{"rope_base": 1770.0, "bias": "none", "beta2": 0.98, "schedule": "wsd"}
MLP neurons of a small language model. Each row is named by its layer, matrix (gate and up: input weights) and neuron, and shows model dimensions 32-127. Each number is 500 + 40 x the weight over its row's rms, rounded and kept within 0 to 999. Numbers have three digits each. A neuron's up and down rows have the sign that makes its largest values positive.
A block is one neuron, or neurons of one layer that tend to fire together. After each block is what it responds to, as a language model described it from the Wikipedia text at the highest values.

L9.gate9:465534554515519522524465535451542506460506535537528532539461489536556559500520467526453432473507419489511457564518491555511554569470526579559464491500525509514461482408466492515482501562512550538496514486471544484455488518499523523503441489431507479551507513444388490453508557520455591597
L9.up9:461468560505533505521428518519547502484566500498431439477463479516500503497496456441524513542447453512549475547535545482483571603488448429554529474526507501480484388513482489484432411472532518505463493503491535463490494550409501449486501526543511563443471483503472456516425480531537586541
L9.gate34:511500435473484479491546526466449400449512536528419415427428611510516554487519491479459514472447456478524535484522511549494513483523513532548509574482489526562486544444448557492512508480544486593447469561477535440540477472478549460496431527478463544514462514439457424536553513473487580536
L9.up34:476495504570546467494416522451611442459515528517515498491519525454558412487532480503529477521514543512496441491443454587469481499547487458488532525504484470558529514464500537479539501563435499484469507492459527551449507530513484511523507503469457553480444458541512508524510522513580450547
L9.gate53:440553465502425472466459486453433456511440568525492455543563618530540427532492528523433514543502474533534458541493492559478519530523488510446520450484486523448483540460453494416507443443584519558514448530464508531462439437502538521549474447480457485492432498487511482476532489537509471502
L9.up53:445544497507452427488442522479492478475457464534475457498542547550528504502466500552434529484499397492513587455466443542480495416576503493457534520554415505451541478492480475477502458450521450550480511568451555426431433523467561550485537543550530535506464554511500546522456575536452500524
L9.gate85:445517464539528430483502555493536585492531522495447468493541556534472537477480468489455443514571518568557515548544526506511533519429527476593479508505481416505496470497501492463514451480431511468476470462498538424448578528554564520496495466549419570531515512473439489532478479556455542481
L9.up85:436499487508514507525483576504521561446558529538448475459462533476453541445534395465480466481531460526516503548542512491508497548490547473536476484508467473543485475550556497426485401509482527471463509459535527523443561577529484516504571507500451573561491520450456504442420535541439557488
L9.gate129:508437484528470474522495487483469444434539458527461448502497531545520474471521487508471519516495497479534531575476514477422496527478569531524516527502505407581505510458493510543496452571458500521473482497447538510504447470508547516535531423450422514494445495443418495458475530451478500543
L9.up129:479507460528518424424528511455428482456504519515503482534517482479533503469516486489535464477530524480501475469547578498486499482516536531492510505488489448508408520508482469437491472565515483479503478587536582475438556530472542419521447536427496512501487600531526480390516487576507538499
L9.gate136:459521504481578465488491537478493608517532527464397497468467495502493538441504461500460473469559494513526437564480483609423566536445495497568445462514532503511518501508520492468440453546454594554469546501473557472472493594477470481537458528511558538460495498449467485446411506450515529503
L9.up136:475485503472507451515489498517516556486518569521442468498468503495487552480501521502408476452555457509468468568476555610407523531449523506579453463514501544521502440503513516470448479527475547563514483529464552518471551591466536538580492533498547577464510458463474540476457546513487519539
L9.gate169:458484471504510400505507544493484513448492545526433421414534521545436557479518512478469472483473512488532553548455559569515521546423478443528546461449495530499502457463454571499468449498484521534485542548529551435507529583446547515540457498528507538472512476501391547495467449529461508483
L9.up169:487476440440515468471517508573548512561483541481470510404517553550490518433543465449449473463508556494527481493458486532449508568448461472542506471408535491496530482442475548509499442493460454534474559472548597419490534528485489497529529557546477539430478539501496549499471476415475500479
L9.gate177:416496439487481537456503511468522514482523518480459490472517492502469460547500530503451512477490482505527506451449398638500516500486496482482445526498507384552516529472435529496505606498473543460501521482508440482517478522549508498445448554418507603464521506498489464452479518488437519520
L9.up177:461560448491489516487438485516564465423530457501450496442544457482505433550506566558453502427520497503548490491484477591494514506543475498527498558484467451571549479523478573452442534394458524530545496491492494522490436506514505525507489540440562596517563451461515498533472551477464535523
Description: Paragraph breaks after sentences. Double line breaks after a sentence-ending period, before a new paragraph or == heading; also the "ere" of mid-sentence relative "where".

L11.gate96:472451491514426543529524544535464496458493474551515524464528567455493487487487492492440503436512472455451428542489502521452539539468559475450484532508511488396486532487500541448528552545449521562484464509462522486518500543519488472576496480495511472450468467477530516479560447505472451595
L11.up96:518497484446572458497520506536506475490526470545505531511483569529526481510528506495515554482411489536503528424475546483563550524531511462405525480450565471447513538426441471526495521517507412541495485492466475432435486519502532442548474513437483521415482502503520490521462487448460553594
Description: Mid-word vowel fragments. Vowel-led second pieces of common words split after an initial consonant chunk, e.g. the ic in Chicago and strict, or in work, ou in double.

L9.gate8:457507580506437495437543492457544463484526448498509526419497462521514460602498563463491554555513497520474558483438505528487492451494483487483502518574427479461489532534485506532450512482560450441514478489501531539581531527490483574474514442552501520468561446448493570559533520474488480546
L9.up8:543562457479445538479595531542517555481567489505555529482458507507556447546451544475449605508488518467467530481531509550546478447472551544500489510500509543534473504560454453463503458541576482533553511513565511540486516465538489519467477473521435513463581478529528494514585520505502485505
L9.gate91:497501526396532531528527535471492492520461529499483495496538564566445467523479524486504475495541537409516465437519478536510384513510480545481531597466550464504520511470491489478537522450497451476537465524456595544465480490569518409510521506509486496458483506492579536554528397488513515475
L9.up91:498485488486478476488520526485525500526506515454464471553548542508465415528470514474482548499548502455519526465538460596474432524513493556512540550441561464544552504464502530471487519501463504509477457545492594601499479487506516458564470460569473518504479515475490548538440469555523476515
L9.gate103:486494558428445459548518475566446450499482460530455437534474544564496484486451521451517531473520477471472487415531540498447496515450501525527523436504548533493474498508510518487588480494557487487480404496507517489527470455531515463519519504473503493475477554450476478531560442456483476513
L9.up103:507508547407480472481587422576476504511546485485479486536530490554513519495408576510497575492514459441471485490531503502506525491460504538561528462471542520498511490495571509530559494553540521490433495510492491554470461468553546429490508556501553514454481572502564513435483513449460518526
L9.gate130:540510444535541495516411491497498430522528492533515447524488469495491452587506410497503479495458558534535472458486433503536413517533459508519476525526479556527505500523470601488445508442439524478495485530486451459525465466418484511512522476562538578446567467465543477499492427424455532570
L9.up130:464470476526527499528505532440553507498517559491502467457442529433579461524446497478514535456511441491550477521511571447464515493545527566580512498517492584574479486458493485467492446506472576545473554506547504460497418581462556498517501473531510502516486528481541437607492507438475471575
L9.gate145:465498515557557479523569505414491459453470532507520490525514512530512520516511451454447465553472464531480473529433496537435534510549466542457474498498500530447487487463482560381513510445517507497578492469467562472457533549573466379506458462454472555476440428489501526527512511495430441533
L9.up145:517491520552624498364583495437504476520489533498501571554491532481528473517485457451442470520453519574515439504441516471518594451550479540451485482483483560456539492444480493365496518481538514521538510507484554517509498482544474409496441547506447517498518473502517538496498537515486456502
L9.gate165:509575502544541440455583562420480518466528526505535546479488534493495528510495532453461436537511504529523541533435455488468494438488477488502422470582493469406475465484544518466416567501460540525484491515455486459541496550494516465465516421527492546437576514547484462511506497519453521561
L9.up165:502535525466508558553499457488516528419539532540556501493456505501509479481485485445481510538455444533547467491493537523511447429448448429492494525548501498477478502502482545595478467492445550469429556508495493553533468580532522515502543536519469503485556519486539504542471497465447543515
L9.gate178:491445520542442544497509454498548471509467499487520506495488530555498534524493417467457470546450517519506488553481453461520538564469495583570465490510487502524520512518535578516574531533476591550508513517487526438519457478460535476521482455460486495464470498450534400514457453475491540510
L9.up178:542483573421417471473420488527476483510463507491474528485418459551483535453464450575455496495480448550468494536429514552503465531440516514459572516545548642522489423492511490515512474450494491558513458559477570508505475431528528481462571518524541460472491509491534537464443533457542527557
L9.gate184:478559475500450458474525487426549486498555477504485450540571556477432516593425511479413515451516497508485474588514493526461490496480558522509503502520536575521463447497429543484537440506478517532443471533451514515477543584477473461520478443528462586527521531505491497507569533490465512513
L9.up184:568520520511478441504579455456492483486536478497526471523498522549446509440486561477472506530468485481534548552455522506519498499489544560596461468470542578511509443505497538525529443490443504479471518493510501510509519520393403456472450468531494571502503570527539472551553574475433552543
Description: Clause-opening pronouns before verbs. Final pieces of relative or subject pronouns and adverbs right before a verb, e.g. the o in who, the e in He, that, also.

L11.gate60:516451459462526582523536496484474444520482475522445499529548508532480482510506541514574519514571572517455514478494497585505534487462611563535550465493516538487502494476475484566526524509525506585501509527463477501471550540453544499500534492550469436533599491534481489472546514588474490473
L11.up60:505450520483513524519465533473474465520498444471465459493512503477447582569472498549544538392477427473393475542498467531457485438500538571495492528489526545545473455508481457470519487493512498481484499566501459487506577520465476462445427526620460529568511529534444493489494534555521444504
Description: Split common verb pieces. The second or early piece of a common verb split into fragments, strongest on the ou in would, also m(oved), g(row), w-or-k, wr-it-e.